{"n_layer": 15, "d_model": 256, "n_head": 2, "n_kv_head": 2, "head_dim": 128, "d_mlp": 704, "vocab_size": 2048, "activation": "swiglu", "norm": "rmsnorm", "norm_place": "pre", "norm_eps": 1e-05, "positions": "rope", "rope_base": 10000.0, "rope_fraction": 1.0, "qk_norm": false, "attn_scale": 0.0884, "bias": "none", "tie_embeddings": false, "parallel_block": false, "init": "orth", "init_std_qkv": 0.0382, "init_std_o": 0.0, "init_std_up": 0.0382, "init_std_down": 0.0, "optimizer": "adamw", "lr": 0.00166, "lr_mult_up": 1.43, "beta1": 0.9, "beta2": 0.99, "lr_head": 0.00535, "grad_clip": 2.0, "warmup_steps": 388, "schedule": "wsd", "decay_fraction": 0.436, "decay_shape": "pow", "final_lr_fraction": 0.0, "batch_tokens": [32768, 65536], "seq_len": 512, "doc_mask": true, "train_tokens": 300900000, "steps": 6181, "dataset": "wikipedia_en"}
MLP neurons of a small language model. Each row is named by its layer, matrix (gate and up: input weights; down: output weights) and neuron, and shows model dimensions 16-143. Each number is 128 + 32 x the weight over its row's rms, rounded and kept within 0 to 255. Numbers have three digits each. A neuron's up and down rows have the sign that makes its largest values positive.
After each neuron's rows, "fires in" lists the words (lower case) most often at its 100 highest values on Wikipedia text that the model never trained on. A number after a token or word is its count.

L12.gate313:083167113126116140167141111117158140140113175146165099113109183113121108067112093122113183185130173163089129136082073171055093089095107148093126159171119092155158091178035131135140146098134125099171130188153108184098126104147124110106152097164201129122124103128151191151117179109145119079088110091147088184148131104142090104111082096167141180099149089112114150190136146073158112171056
L12.up313:138153149053178129102163135163141095202127148134139144090135085159110157092145129044133131168107132095206171102088137162187093114097149105112166146055072112115122124112137178143122116104182125135050089147138128112142132139063148095100059131144121151124094133066078072122172115140116168088130150135078162148119107118133116051118076125148124126035119093129123110158137160122134158123177
L12.down313:138164127060197135080105167108158129177117131107093149099083165130090161141150133100099157134131175156154132143143094148163071123115144104088151146163098138115096152131129085106141153100176118117168146070165131110154100119148110113135142150093193144112153155122148176174134144139128176110117129228141129123124093140077064067115094155081140087141183134134080152151117131192123145132153
fires in: "world" 24, "south" 23, "middle" 7, "north" 6, "women" 5, "species" 4

L2.gate127:067143142152123187092112106145131101140138148125109090137128108101107110168069166157145146148090155092148101118104152181076115139079131091150089154148120111117192115128164127136176093133117123115114125123119077129079124134134100123149170088117139159130149147179144133152076076162121090147176143148124154107063175190202086103118135073125218121146153148178177159184160133107130154148119
L2.up127:118132140108063096121156112129124152209101078141147167215170186113119125186128135120153113125128126101125158092107085102146138112096178114113161124108129134136108121094111161104191138178105106143165197122113127103129073217123095143049137173106183094133139128152154107106106133114094137089143104088089194111130149093083132153161124158147147151135142143169125155117148134081142054142141
L2.down127:134142107136098128103124078144063108159130105136152096165146162107097144079094088115187130131165108087135143098134136111116117144106151134143135135114160137118148120126114123135175124133088119055156169109107106163101091182105116199172111157149161066135152159090101069105133105113174137135177150069040180164129185138123177136166144136097123101089178167204147107115149105093177057121115
fires in: "she" 61, "it" 22, "its" 5

L7.gate13:117121144042074175142197075067119103091149151153097161090104079110056160126137125126110167150126117194110169139081146174084175086109148123167124140147109165090075155160075064141124147050107110157161098139151117160128088123143119195171124129168098200127094114095168145067137112140130131138141074093164118122126163094129128075112162165140112122165154171115145139104142161111151163149118
L7.up13:179147110159079181114162170158119135121107106160067134103114169115149118139110173186109127137092144082140152180147147132135119136126134094130070149141135121179066134149096157163087208038152160081135113130112123191135070150091158109103157082143140223104158055139141166113097120125106135040108058154158135112115109130108153074150136135197137120173151128116117179122163147154129110172126
L7.down13:106131089093097193118120099127082099133103159149138125122095221171154056090133183093071123112185026102061148193166138124102127088125120117104087114110109168119113095157076140138089097138159109173152100133192110094145137128224112116176078086162170113101131191146105132165136093204116077126139095160134138162095152114124114110113159107153125113180161132086114104141159155114134146167123
fires in: "and" 27, "to" 17, "early" 13, "or" 7, "later" 5, "middle" 5

L9.gate246:162097137081094151178125158078101101029161154133132081131066147120137126147114139140119193140147153112109112135121042234178143130088113145100137164171068123173107076134112115160144107161109109137104158099128126108085134149124132134138141148130113103090116165120187091125098094094152128080142132180125097085152111147112163126141123123169122170109138214055120109147102175078145132140113
L9.up246:155110125142171122158181064128157082151062169130160117137124190048086118101154098176123128068068093086141063125136188135125095115175076077113135174160144116106082158170129083174160092138141124160162114086171163102126124069106096116128108176182165144071127116181200100183101127159124153185151084127161066104164145092114114106166106114168042072127136127123101114099151129108157134164128
L9.down246:131103138092203084115159088092096082097089119132135129130092092092102150110102176228116132094146126126152153105112119118121164146156093121144135127117114102145150122147124136117069122091188145144120135100107092110113160072126160109096157133132134107130120167155145115151166127087115136112092146166106114143149122112161128129186172083103109085096136154156116160148127091143184102129189
fires in: "by" 42, "in" 24

L12.gate214:109172107079161135170133113110091114070061082137124079151100131114101124134159157161099082128167113154124075135180138129111124133119170168122130188130086147101082139139128067086081115168103129100076176090152140150120202065124117113087115171139152100186084179122131153130085096108096180127145142136124099133092164076127089132062140100180114158165120124125113173108113094125149137087127
L12.up214:120165086146151157144152088106181088059118066150175105125160138164160084135157172136100112102092132193148160116140113092139162091106131129158095161120111146093160125126139167122093117137120097144096116152177133135110147137149133131187142163163198103139122109118118163117127208148127166098126127043103127143132164160187163096128201142128187135161119123143131174171096149128122074118149
L12.down214:148124135102101098097167097127136161122130112155156146101114113101171146164189100033172130189173099176089086089116141135165101159104136116129062177102139105126113150089057080141165166129135117105051125170110170091129148102129128163099154193104099141131077158111070168080109068096121081142111141129116117073108102124151136153097088099112190148116166118104074113150105146191132151111144
fires in: "to" 58

L2.gate660:097127085180095137138101056057089181141091133103152147127154119144116135144153070152095117165126151162099127162175145155127090150119161156065096179101108143138123119131120162112117107109115175141168169117071132108122184134172153093144149082055102138177131181068137125209167201092144157179132118166094115088143105103136134148175094151164145146083129132151136067134161107157192164173100
L2.up660:136058069139121176109120084126125168143096149118168077102124136054114169162136111145121145153146131119169081128126152175058128131144136146106097135137139176064105109144125141124109125106149150077148106135081202132146163122127162094143169117092104080127104172123185148166081145156077132158083091120115141130111172127143128146114119115183124132087189179154118130139167131151129125131099
L2.down660:167079143136145069147107183152151172163119179109106161120158167144155168139167109151189163086115122122121113132088163076109169156094130147099133120079091161168116135110108115137125158096137144094135160115149158146149180118113139149136061155157137077133105127151108075074140110179132153139155145082110144126198147114182134133118131146103158086105157164112160106103089108132098118149119
fires in: "career" 25, "back" 12, "order" 10, "line" 6, "goal" 6

L11.gate87:138153086125146092112137146105111080112078130173130106150122113058139091127166182127099082123133104189167142112141079180133150180103106094126116164109104124109031087122123152149077119162176115139120073109158146158146171068158138149146149136121102185145041122127153185133080127143129146174102160169134153114189193173110123128092129185112187164158146097093171117138126166096137148077100
L11.up87:117113106134130113151142142161123074122093116113080125130093126101062112062168102171098136172090094121071178123139129158177095147185170129104128128198153144151110132115089096163089147055133075129121151083108138152160118091141067155186148136090119089080016150126120101126118130064083126120130150098136156167083164095088107093118142167139109120089116119104108135115139139135161101187121
L11.down87:066075112132166208095095132120141126114118080107142106135154187127116067136151135123159138156124130098097094067141114122132150123088130117156133121099128146104120116104103089128124151115103130136116112115136111108200164089187101165137134194121088104128154125059173112169086170140115154147146186107133150142096177100111179159146173114152147018123116133217148112097144176119131109076129
fires in: "to" 53, "be" 14, "behind" 9

L4.gate386:167157122113145089100144114117156130152109084123167143150084137049136155141069126115130093195149140180106142109157115120099112129134114132149099146095153170203144072139129129063113142172116204159146182101102064156124140168104163127179207152104137137114139124101123138125117142084102152218124088155188164098136157090131108138112166105130152147101120205130138117112182157158139121112129
L4.up386:138132147182138162034110096077132094138122060113152150148013082135118165155129154148184109139117142176128104113102093140099168126164197106065100133119124151110075129122090104103128136100136163127127127110122160117092137148150071199166153214102124120162116134159139108099161120153107151123175077156120148175112127150186106133106153113140125085148128152051147138092157126134174025113155
L4.down386:096131120141135151132154096181109132115078137126166099120106099123104167091169146143153145118121154221132091073158122170065161146146130110140083155156138152112129120178093113144136080180108144104118134142105127154063110136132123104179052162087162158144170096159169078138163094135174158126108136114147194113105080174154059145106150149069123046113095168099170156056103097137161151140101
fires in: "it" 55, "there" 17, "each" 5, "this" 4

L12.gate62:123097159101182088169146095088096108176124160072173068104111138169096202112156075116086166127117158151106195113146150183144120115122125139123152031124155179096070150193136111121117080105096148190142132091112159062081116168097168146181155119110096154142073157128126118150173140180087199152136131144152163122150122062095124138110133137129144174156165102151126121173138174080110157076125
L12.up62:116116158078120109051127115127140125147103166104129135146083137130151129164126102129125079105115204151139084042119020106182148137093118099175157127143141177189111125135103094125069120172128062109088117175074241142171105092175175125135084141158143076115116127165145168154120142163116145101153130072126132130073128163184122078149129121129141136151120115147118158109088109156074114126159
L12.down62:150154132090119135099104124081128105164088028153104086122160174144114110103133181147125099105123084107114196134155136136184169098201177115080091127179141149174103107128160144151099154157144120142130068121091123177109077117136184143169083105130136110091089127161089192173097162084130163092067056134139148166121196110091120090139145122142158070105123124100146177127083128138213102142162
fires in: "of" 29, "from" 20, "to" 14, "in" 6, "and" 4

L2.gate272:076132139152147107078153117099124125110131118069146114108076130140090101102160090088123124141079082138094133161139093088102154093067107107066094174105087128141128069135110123199134087081147144082086108098138146119131162122131166138195125096166110107135179119079126130132138146139115109141140160149133110117173034150109134102148135201187077120106204142123138117097130115143143141114121
L2.up272:127085122111134113075188130116097130079133076105119137067097135140116115147158114074109132134100072151127096118113094106092135088058118118060090181085047145112137095127183148202122120073125120083091116122127154112101116132144159158180127150158089118132160127092125182139127137150105093132118142172129130138182138178143136085122175179175133149043190146132095123116124136135126138110127
L2.down272:129095146133124122130145145141114175131085148135114124124151137205184144110136146104135148155128100108092152126153116104162179085164121112090122188159112116159125191100166106119089128114151057118095117105141096141114126104182111091139092150145089102088157101150176139140094164115128131168160146071103141096072123148100120086123162208142048075071147166110178130155152093139099157100138
fires in: "united" 40, "south" 31, "north" 6

L9.gate701:076198098135181147145117063120103140101116174147111081142127145154101114154147141109134149113129086152161088107157116146139111061133078099135143091134138116116114107176115131143091167118113091145169109109120181182076106167115077178102162129148149185105106132117220122180123102156143095135085119153164141125166090043143084104117067160128053155176116129124124177214156155173107090156105
L9.up701:145125164101156142098099137140151119085121175128196152126113085063086135077141123177163071129126139138154155160084150124115140104169143112116135151176077163140122070080115076155124200130116149155120136120121074099118199125111065164163147189099144177088134088113090129115099122188060105167125144098148142137123143101138157109104130109127131127140113140175144108134115146059129090070084
L9.down701:126137163134110116117157066071095091140065100085141170143136149112170173145056177136159151153106128108152132113090105135137141114095126121110178131081116136141111164116074148136128139119100130144131136185113109108132122163160139181127136103121101088064199186092086125149128119162113146080112164117109152082088094072120117136155090146131122147122098130176112108193133127136102089165104
fires in: "an" 52, "another" 10

L12.gate315:106157123087127105122138115118160149158120194172131121197146154110086148156136075127037137154119149179169135136120085150157124113130105179153145137152099163146075117163106138067110125232085177106144131143109189115149140123160124101120154138138134145192072135113177210121123116100135096166084132188087132177135059093157154124146119132174145158131100091088112099157188164161153138140102
L12.up315:098092099099139141071174100146116094149107165142112078154148106154108121151211111072136159065162098116083122116098144134145127110081091104177114145083199121116128101123091149096160163123180097174110124122155128101102162156150122072138074101194145117106085112190138154166193128137104123096098152102089117176142103151169131125101126109161134107141114166144140074102121191160166142131103
L12.down315:138105141114117167133134107121110122069096127160128113118097172172120180153131171138085135120140105162169131120136151162163178141089150132125175110141131130091139069122174171103100065137108110147168156103179134110108124094093122127110088096130118144145064121164074072174172165090141118157122089135161089113125110118167138169161130109161140144148103113164152168117126174171149124189107
fires in: "at" 70, "attendance" 5, "s" 5

L12.gate143:082086139108148134171087120103102126128142135088164053126179179097148062165125210122181142161153093131140106132119143126137113125136102173153190159125129117111103115205147098106121093143124103217131147127099157119107191126166109158159111180100132115113130151202154118096068078113211162169109056090077152129135101122136114133132109151175107134137119140125155144138147185095118104185153
L12.up143:088142095106115110086081142137131122134113129140171130179163161127093084153172141155120108113206104155051116118110145151124117108053092184176182094131069119114172098134138118100080125159120124140099155116123198148045169103141083075179130139093128171092125152142172127135116109088149122110113147156103070109179110110109158171150108180130131137167085128133086073135147172068128088157123
L12.down143:122121192114149113119144070115128129146129112098144082096135098186154100131134145159142119109151094123144119126116094135172108146079099174093154112189134151145131192148174135080122124118140095126080170124086133151082126086176151185122094162117103103057105097137142099114134111104138058134159080126132102131123169163166136114153164129155133126107128109082149165120144184121113156158135
fires in: "was" 24, "were" 11, "to" 8, "chuck" 5, "by" 4, "is" 4

L10.gate498:078117137138110101180122118091165140124157122132129065074095114124134131063107123123124136211131112098168157115117118137094158114105083124148119132154150122100097101151104167088098096158149114158121106155133154174160145128124186176158133117092185160099149083145137138139150132118075182085103186150051105105127119115157153151120073140108142147145116152148099098133191110091095130172082
L10.up498:118159098182137132108197139165107140186147136191153131113109123152111148121132094073134179127098205062135175130154166172105078122142144111177097071082156116132187162145077163084166163132171132159104136112139136114126130170176185060154107098140092126127109098145180175047178142141169152069100143150069104112103080173104153183133139136146131129104163187145135118166142149088102167099144
L10.down498:112136151101121180191089138068123109142132165183086085100108150077081143144134150125111120132163117138100163114121063179135206160144163127158193143140143120087112177110107117136095138188059115160103113098170140107092171134142165187138057168099098153116124104136167179105176178111133136094083117125064103130108091129151147117171106166123116074160107110111139107126094113156170127108133
fires in: "at" 27, "from" 13, "by" 6, "edward" 5

L8.gate512:118187122110163124187088113119144145182162168135098119103107086120084097173116143067120074160121135092162073142155166119097047120109120171107129116150092138119151196179129177109157149153118089153133154105168185149071101190129170098152123129115095170172124160173149185196102131149141137136154146101128107111175152136139048123170082126169147137136115134126133125147177134092073050138081
L8.up512:146141169123115128151063091176118104088099164091144139162074134135099110191128186187075158086130089114170169118118087149178122138127130098100147111102099184184136142140156164149110119119158131108095180067119205152125105149134188124125119114197082183140070169136147166135161181149135086117103154151166105132170131159106115120145152109143068134109172070131117102161085128137093145144068
L8.down512:131128146126138135115166129114149161113123087175174110101100142106114208147137110141158132197118129088157146155124114134179132139153126210192155157160146114075100210121085148101130122136155131133144156155158098115126166106058071114120016105135169149166138116081107156130114135125142109141113146152119129121099131136126151084177108132130082100102138080143084156136111122127141133165089
fires in: "known" 17, "such" 16, "written" 7, "of" 6, "create" 4

L10.gate479:128118080103131091137132135099110109171170156139106124150107110090078151181099157102081148157172146099123135167176090138037077095143131103105170151139110118160093097197144165108112166086165118109112126090161111157105093129125148111102129137133128145165101132139223172140114137068107126105126127216133165159150167144134118154074114133179135134163148151095130085074155157171109136097053
L10.up479:128172126110124126098122141144105146120094091190042141126109121150145094127147158075100134174159165096089185108125120128071205093164115118137082181112174140134115162122182116161112140096116133088141078105144122110131178106086155150143156240092134167130142167092130133098086182125112166148171161141167155138120202121142149140126132193094131150139105143121121140115130088124080115145157
L10.down479:104144055151147130141110118143091149100099073112083122121139157156075107177135140128118119121134105155138141103041075096140123124163139152091143109206163149178112134069106125134093096098122128105102114142112128108118147074095145087182188144134173198071106139119116120147143140094153103120164152144137154122127157107040165151087165167155102144173175132118155102101136116128124116169116
fires in: "that" 55, "to" 32

L8.gate663:132146089150186080141124100130183147136063076164184109121144048130126137115129110201110094100071105108143103114110155138060117121091133134137161108107078088132115093234123159162086131162149124063118104130138104153114106070084077164111164131127114125142153105138087189138121113147150169136140065136158131141174125057116162059143121126171136135153111156143167115130155146136149153126079
L8.up663:125104177072138128103124120107080133134115126159147111169129140171098112100128189133137196103136165145168148161140118209111114145148153113132141084161108098077133110151104102120144100139150198094161150152151124160045124162100159182149099117127118145149108129132135152126163183135100093092174110162146123115186102166116168143142162071097107108140142165133110114121118155166155141097159
L8.down663:141111093071182165069113096152117115143096069070166151108133135176102130158137133128029150171075145151124126093160151131106175062139093156165167084148121070068156099092113133174113159105176156133142099131161071112069124066142147132119112139132127172187160118163177083163139149141190105114196103199120137106137123125103154153080075093119122169145128121129106121146107119149132114184127
fires in: "with" 72, "poker" 5, "without" 4

L2.gate293:161150092104103091120175126123116108145068171148176137109126152075126080119140116107107129070143165148147102112161178137115092112095161161121122142108142097118080162141156139107093167133102077199172145136151116118105178138105072124202115114131129117246139173092162098139107174074133169154104088120125121106147082135159160113084135053171098137080153224111093076068115139096106090107118
L2.up293:144127116153120103130141101138078153129115111125132132193163111165080126093160035122119136140123089143201133128128169085132132124124122120117139157120105117168138179145162119189161140135168167064126205109124079111097149110129171174147139105074157151094061174154114121174127133130079157129109091120104117116105100148121092094101082112154109107125119108139170156184154110108071154145141
L2.down293:161118110073084108129129130194107144140156134202136142148138088180094091123095134188158159164096129112108175134142120105093157108085183135134144145147081110140097170117106175078145103059139166136071137054172118139156164146163118139117093098163200156115150143100132164099090152160132050177160146140134093084084106110204060190131167096147070173140115126075128074153147103093100107112107
fires in: "also" 35, "number" 9, "germany" 9, "by" 6, "italy" 5

L11.gate498:125129082119103126121104069065173129090131122153057103142134150119142085120052176102195152160139131100137076150105168134134122146128144193149130177135094134127140126137101118172207084105191068201092165151115098144110147138149116175062160137152124151150111123137108134122160135120109109155098112140103112127165134088039083090105128101143151183074092167059029075098172165149146153128098
L11.up498:059160146175133176092114115092089120157141170134130147127125098116149061131129183121160112102143158121146109182106122128114169101143130084158120100171088119118106093117127137113117143168162140131113095188083099114167200143131143173099130153126120129142066131134051121132132100111146157143113122166066140186185163159089151130082113096160143161081134120075169083128082115137107136164104
L11.down498:071081089147046169110129089155102119070094117112131109120127174127057088125085095065102128167126153116146068142126155174132129152121184112083153132192127156100150137163114099091139113149102100131110115135123140141145131080164137174137087154086094104133112157180105106138134087172110210102057131143072122133097075092133158149141101154138153066117119108168080114092065109162138118171058
fires in: "was" 79, "been" 10

L10.gate518:158129162097129154132147071130085148170159153138085132113170116112073136131112092066135102104142131138162090195174150164083047124120111173118161147091105109095179120149095142109148111132103151122119177159135133153130138122050110142143156112128123104121111099121140113163150131166139137138168178161164116067087111137155129147117125103196126146173112140089080123168102168112141126082073
L10.up518:151177162173155128144139103140095090143152074090092092068142108141078149123092102122158141137170165141158117130178074134134119146082137108129152072149089102145108132121071120112098184120068181151132132113077161138121155178199093034126107104109166159086102103139148110182153050118150151119148097224134116125137098149083151193079131141119103117108167145129139135117137133096109103123107
L10.down518:072153117163127153098150119121169149137156123110141127145134146096172123122128080161145145156145114154089113141147197142100145156188141135159133116086136090099050150114187151147120085190069145217155158155132112152110083139191102125129091184086065141191189104141136156122125114184148053139144086063095144171194110166103124188121155112113129102116176099122131113116125109148126126126136
fires in: "of" 68, "the" 11

L12.gate106:173154110120102109140142082147147104116154114109154160165160105118114101103178045146141139127114095107110080153167164137098173105165073136091116144156151091099146107121108152055098106156111133166111179094128154136094126152061154178144155083151126111122137108144188143167154172113078146109162175119167133133136150129177058171117130087088137155142154164152147192154102109083108084120120
L12.up106:124166139160148095117131090189096164122071151130168205100113141129186211151187163114156120089101149104196196130117085142144143100130113135118184148186139161149092120147154139108157139140143121127100113131109057163101138145117144140123129121124106087150102128128154120141172127106098158140121102209148144149167103140089136140133108144120163153159073132195150137134152133088132107141122
L12.down106:149146188083120136108121059151138062124109136129134198105139118134141208101122106127146139150154155151140090164129155148130170142162147114159150121109194133084180121161113156138125132142143157158149059074124085138082122173149153108150141137115053110122065149104145110148100168119095133113151183100153081194134131103140083105154119137138106152157125171152157118090091096137093140072171
fires in: "his" 29, "s" 12, "her" 12, "a" 5, "an" 4

L11.gate506:139162131161156131140113135166156125138131108100160147193119095127105144065122111171145181156180092126149124159132096106150158129123101134090127102170090138109172081190152124150131156070113124105075110121066112142086160119141134137152153156100159167096110205103112161098111171073089144147099115121142162205131086098121083122077073098174083164151122136127131143135124180099123124073105
L11.up506:097118090086200164145129162132118146139113117081152072109114099143145084125139184118127101148120098126133107125134173118109151141128154168061107142168134107068073123181163098102137158222149110091123153143122106151164143140208146142152121123148106146088088079066125080130080122126096113069093113113207152122143146105106117142124124130154113124104026137163146152156169168164112120098138
L11.down506:102127136110134094157173127112114132109101114141131110138173093110060140171092106178163096087142112147081109108145128140148149139141161152095136097123093053109085180167147152096181115145133162130200139093143082124172101206055084148054081145109086120131110133081155127109141120143146167143152109177126127134167164179114093075143133144172077135096129101069087137141098132140167140139091
fires in: "to" 59, "attendance" 7

L2.gate107:086154127153129098074094124147166119151170110121109163139057140082114154114095118162170171217165198074128154126105185188089100128105128122119130088149126154137141056129167136115184129113134128117164129065123146107120171147100151117161132116118139104194114110182192090062156100099144111181135140152084120136125180196124174142142183068123146124167123172123130152108175132095059118098095
L2.up107:125134076143155140094128147113112118137126103126101105148121131031127125175118119129137121118162141168155131101135107117149174119125128103114094131129130190158159061110108139150131136154093201096195159183091157153120062116139090136161120189158162097152203108182191121153137110036155125143191132114125151065145129080106134111181115122134170151072119140111112061120126096162147096164182
L2.down107:120167122165129100101111098084144153113152090164145106113100138079104164086109139135154119111167127178156147116158157120106166126122120109130092136106097183121148081168113106108136156188107173117148133084141153181099162102145149100158144153168129162171150046179174108033118106097171122149118138144091217108138161134155118149163166132103091066112114171107178082109143028147168047123153
fires in: "it" 82, "there" 11

L10.gate292:153088154109134112101104114103178137102120112100145160128149109109078157088095189088162118164183083113163090120134052154099100118138106150148133038205142162105067067187096112147102128155088084139136096106148120131124109108172142186084169135116110080137148158156130162145159087166111151155100108161111110133162104104129086155092096151178139159099118079169150183111148194097156163090158
L10.up292:142167108056113131128133116048171066067057081156105121142148090108132110183142093140103127139103144167140156083115099109121109105109149110086151118148157149143143056135036075125114170116142121130141165132116192117143151138166146135192094143155106076107062102167054097148129148135116127162155101108092135120184127137094105095123142157123132123149176091157090150150152143133120131113195
L10.down292:130102107142107145150155159144129083104122135120162174126163104137064118140157182179157157137141123191150155154093113103179098093160125120133143117154117142192141142128108139087103121126135158139115134091103095117183139072187106167155180146122166124118114095150088121093117090095169110145149102155140098120107221117047109138085142066116165126091190090101122174131135058153186142138116
fires in: "to" 65, "being" 5

L2.gate26:132087158130147169155162115112129132154155154131145113164089134117117164126091127169147145125152110127121118108155150127078071113130153203180099134119112111134151135161193093095142101151183129097143132108106155183073084133139137128140120124131150142143063092143172168102058144159114112152076091139076121089082169104147118174145081109165169154140104185170097117101121118123113164127124
L2.up26:125049138152172156129106157116128170158136173136112138117094114103140136146113178172179159072167149113138082131177177158122085128068170145160126114128148127135152148130162099107149086130124135061140108113101124155113139114149141110077118195129143143187075152120155098093071110153141143144117129079125076070119173030166066169135087079140163126152133159103092143122103116112096161069098
L2.down26:117192095122120085155146112113110150098108154123200159086068147121145119122116148133105157124158116152060119124122105143143113164137168137090112136111133131146181163110158078141150123132119117116121139132130126175126096116104120149138097104123149069131034119058108150131097176099170134082162115118134181086156072083152135174066120144134113037125143136110165107097113118185088173147105
fires in: "career" 20, "line" 15, "name" 13, "position" 6, "tramway" 4

L2.gate540:132101103148174126112178078146155129170122147127163082071143099071092113163074202126102105215185174140147110144120162134123135136088145123172127128149146152134117094126156087130241168133092071148109129101134154150103157141126137133105156081115208118074171124203099124060100067145077183110153126053139173172098153093178104074158118094126119154153129169076122100084122115096114091121207
L2.up540:094140097140158079125173105114133159140151137144197126089159168119137088172086147146179134132218130148162125118066120108111149154143142115134186107163202188134126108133149083158169114129075144091146110092129146143094088105152124142090160113073186120155175089159129115139120119087082188143091133059149214155115179132170102110153121134158080132176148138155157152118101115096128123148209
L2.down540:087077152151126134073123163068102155137140133130162112103141125101128111157117118126199128118138151092155150119136092146130155112112161163116190101154160165102087121042138070159179146158119115107180139148139129145126110109114099142167086150141130082140130135140150110125121109119166146123155085140114143120151151107160138098093149180121096075117148088132140122118147106143154082175116
fires in: "it" 17, "not" 15, "people" 12, "appeared" 10, "started" 6, "appear" 6

L12.gate267:131129111053156130123178088083109115112108134106092175172115091094079113152140104131101173159174048091103109148089099099108081113138121161152144161117146142052105162132168102118130146159089080121156133118119156122089113131126118147100153096135163086109119115093137147159086167153098162173031112150175128112127053091078104093074082156144107179149138107114100100147199146068122118113184
L12.up267:116068125063175138148149101159092159142091152139184121151159118103108078162186113106106144098151117201160180156101124146132107131192168153171113121131158158135089173144171090098066147088129106082093203154130195143095079144118105089129124068152146055102131131094132114137084106132128119155125128089155118107132124086084105149125119151161185128164133100161136092168101143066107093145140
L12.down267:129131131097110140148152158118077097105140170132115122065133163139106131132172094155160143109159146153121160088131085113104118059093110126079110103156123084147117117081112136142116125172066176131069143149095104130118157107131167155090107150105175123181122153111121145138079077129173148080086147077125165153068118167133061088144093158162137078136068129125140111126108123086147134120173
fires in: "to" 57, "i" 12, "every" 6

L9.gate235:095133084060145129177107101119190108071106107126129121087196113098134121141144143145099100146165095153168133172126096207124101077168118173063116191137114147116091138189124128136131145090114080103137114164124158164139093149185137178119167162107120139208081162107181160148079089114154191156085107184127130134144107160099136130128082194114176177172132149123145117171166144069126140118150
L9.up235:108164110113169135183116122105141149149138126078113112244148134097126074208145163084070171160146141201100165088149141111120156117147085113112133145067129071086124121160098113108125136102183121153159150127134157163148135147124144164226107137135165108121096135133126103093120118070144117123150129109092087121138127110115081092106149176141153119153114124122111184139120092073147129126105
L9.down235:069147099128152173139137087111137155088129136161107163122151126141064121133227177144104141122201141109104111167101160167112136130194100128080181132158123123160179131210074088158099128107161108192092171113106049114114080142136122150101143097146121158142127160146152115112067098097176206126128125174134152115145139100116128072091138165180144121096129138107188152152046106125137154125153
fires in: "not" 29, "would" 20, "to" 12, "also" 4, "may" 4

L2.gate6:099122134130165132139150102177089106195114104070130173082142094141116066117182090160121073117138155128112139136126145123069160094213121159114128137169120094170064105140060159105147119142166139101101105164155074179130133190077097160114128118108118091101190147111076142148130125141070154167181126117097108137078090120093124106165140164113143145121091125151088103066157144059088147127139
L2.up6:114119157055132127088145143118082154117143096100124195168136116196155112132116112081149081135134170154157089143056144049127124084196142111103123138130171078114105174133132147158107164101152131097080126155095100145133100148141081089172125153088087066041166112113097178164115147113112096184140145123109165193096126119084197071152115111132138108100148103107122112146111123163154161136142
L2.down6:158096130103101137118115136144124067093110137108139217133119197177118092115114125163099094213079088120128139145162086041135108120138138092095123136158198118107174112064095076122135121111079131133093163172146114128163140153115118107171120182143128136121124138071070127125068093142109117120124053083128160146095143096127121082131118157114126028101146126095139134120118078149169112169123
fires in: "all" 16, "some" 13, "large" 10, "indian" 10, "north" 7

L9.gate578:074143142102146148133097080110107072152167138132098109168121113126129129105100135071072044158180138146141123170178139192090149144148108169150100184176126106136085121156131166091153130148099103124157152122176182073114180161122156182133136135100162126152109133105127142180092168143158203141099131170124183131100099054080136106128141124153121153154116115024130058122165152130159104072197
L9.up578:154117180106124113133181169069133116133194162137135115116158081101113108128131101160153181135160150127163100113117159134069114121175164163092116124114160130105171088107150099099177130148181087133124115156151103121148120161120124104157091110141161099225133079146148103133093073075099103203195120135092098125196127172103113095087090049133141118094090096121188127168110088109098114115112
L9.down578:004082119148087159109178079114115137160150188102092112146138109148091148096114066102106107156109150159097071086130140132134165110089180101116168161126092087175095070099061152144157161129178133150104100118094147104115132137147112139162146141142165121155087132137159080221133076104100176137148139141067152137130151112181175137109080117101145169137083154113124112130166172128139147127120
fires in: "is" 31, "most" 9, "was" 8, "of" 7, "been" 7

L12.gate703:135123117121122115111092072163115049097088133169131175111125086118129169158135110177104093147086184122167130131147100160142054129123131090178197174130143124145139117152103143120139188114139088109134082121086115165129177138101146162130121101131143165143150120065101136154108144109171193144109174119114212142078124112150150114124114147129219116108109143142058154142159202141158058160099
L12.up703:138142155166156117152130135119137122121155099114096159142116072144119179105119105087104155085093128079168158147079164114110147111082141106123092151111169104108120132143110198107087167077112112169067083111109149115153095157150079078175170116083151101231080095160167155116170121120118090138048149185095116153092136111097112075096065132138163132089133141158108129183117163114195111152110
L12.down703:128137080101143116107115063179100069154125167120136163183152161086074085143142127130131121099109099179099116118146157145137189120177077180116184109098144162144094118174136105079115118135125162147169101176127108093139123119143146187133146136159099129087107125164102116149082162115121152133138136173130113114164107128141102132092104089106154070155139109093125165094118204145101165123171
fires in: "the" 29, "his" 17, "its" 11, "an" 7, "s" 7, "a" 7

L8.gate537:118165125108162070118100093099151096184094114116172100161108129055115073150175118098142162166174109136086113072130139182113094085086118119166147167085126167139180143138143156124143080131146121162179096085116157126088154101165104147122143114123154148120147176151160138154169142070118191152167168196074104130145143076135093150203084092158164172165159218092106103225124122131115129119131
L8.up537:156161182075146107112181143162096125157110148139113122153146107147145152059103133111172186169127123103153099140159146107134103086133126132103103120129075116147195204122179174073129166126131147094154131136179163176175100129165126155121090175178135152095149133156124080126131100155104102091185110130041108106165143098103126117109152047113136112099095139077111113178091182098094110114124
L8.down537:189171198170170152105121157122124079107136105147150100155131146183180158088100091144155125137152093104155111162147160150135146135156099121147133128116063105143138154057155135145117142195156102159166117138127131134168151188101163148131138154111100176119138031123098089158172073163164164085133084107159090082117131170068134143133122088111110050089101127104084047173096072109127113137092
fires in: "by" 20, "of" 20, "with" 6, "rus" 6, "turnout" 4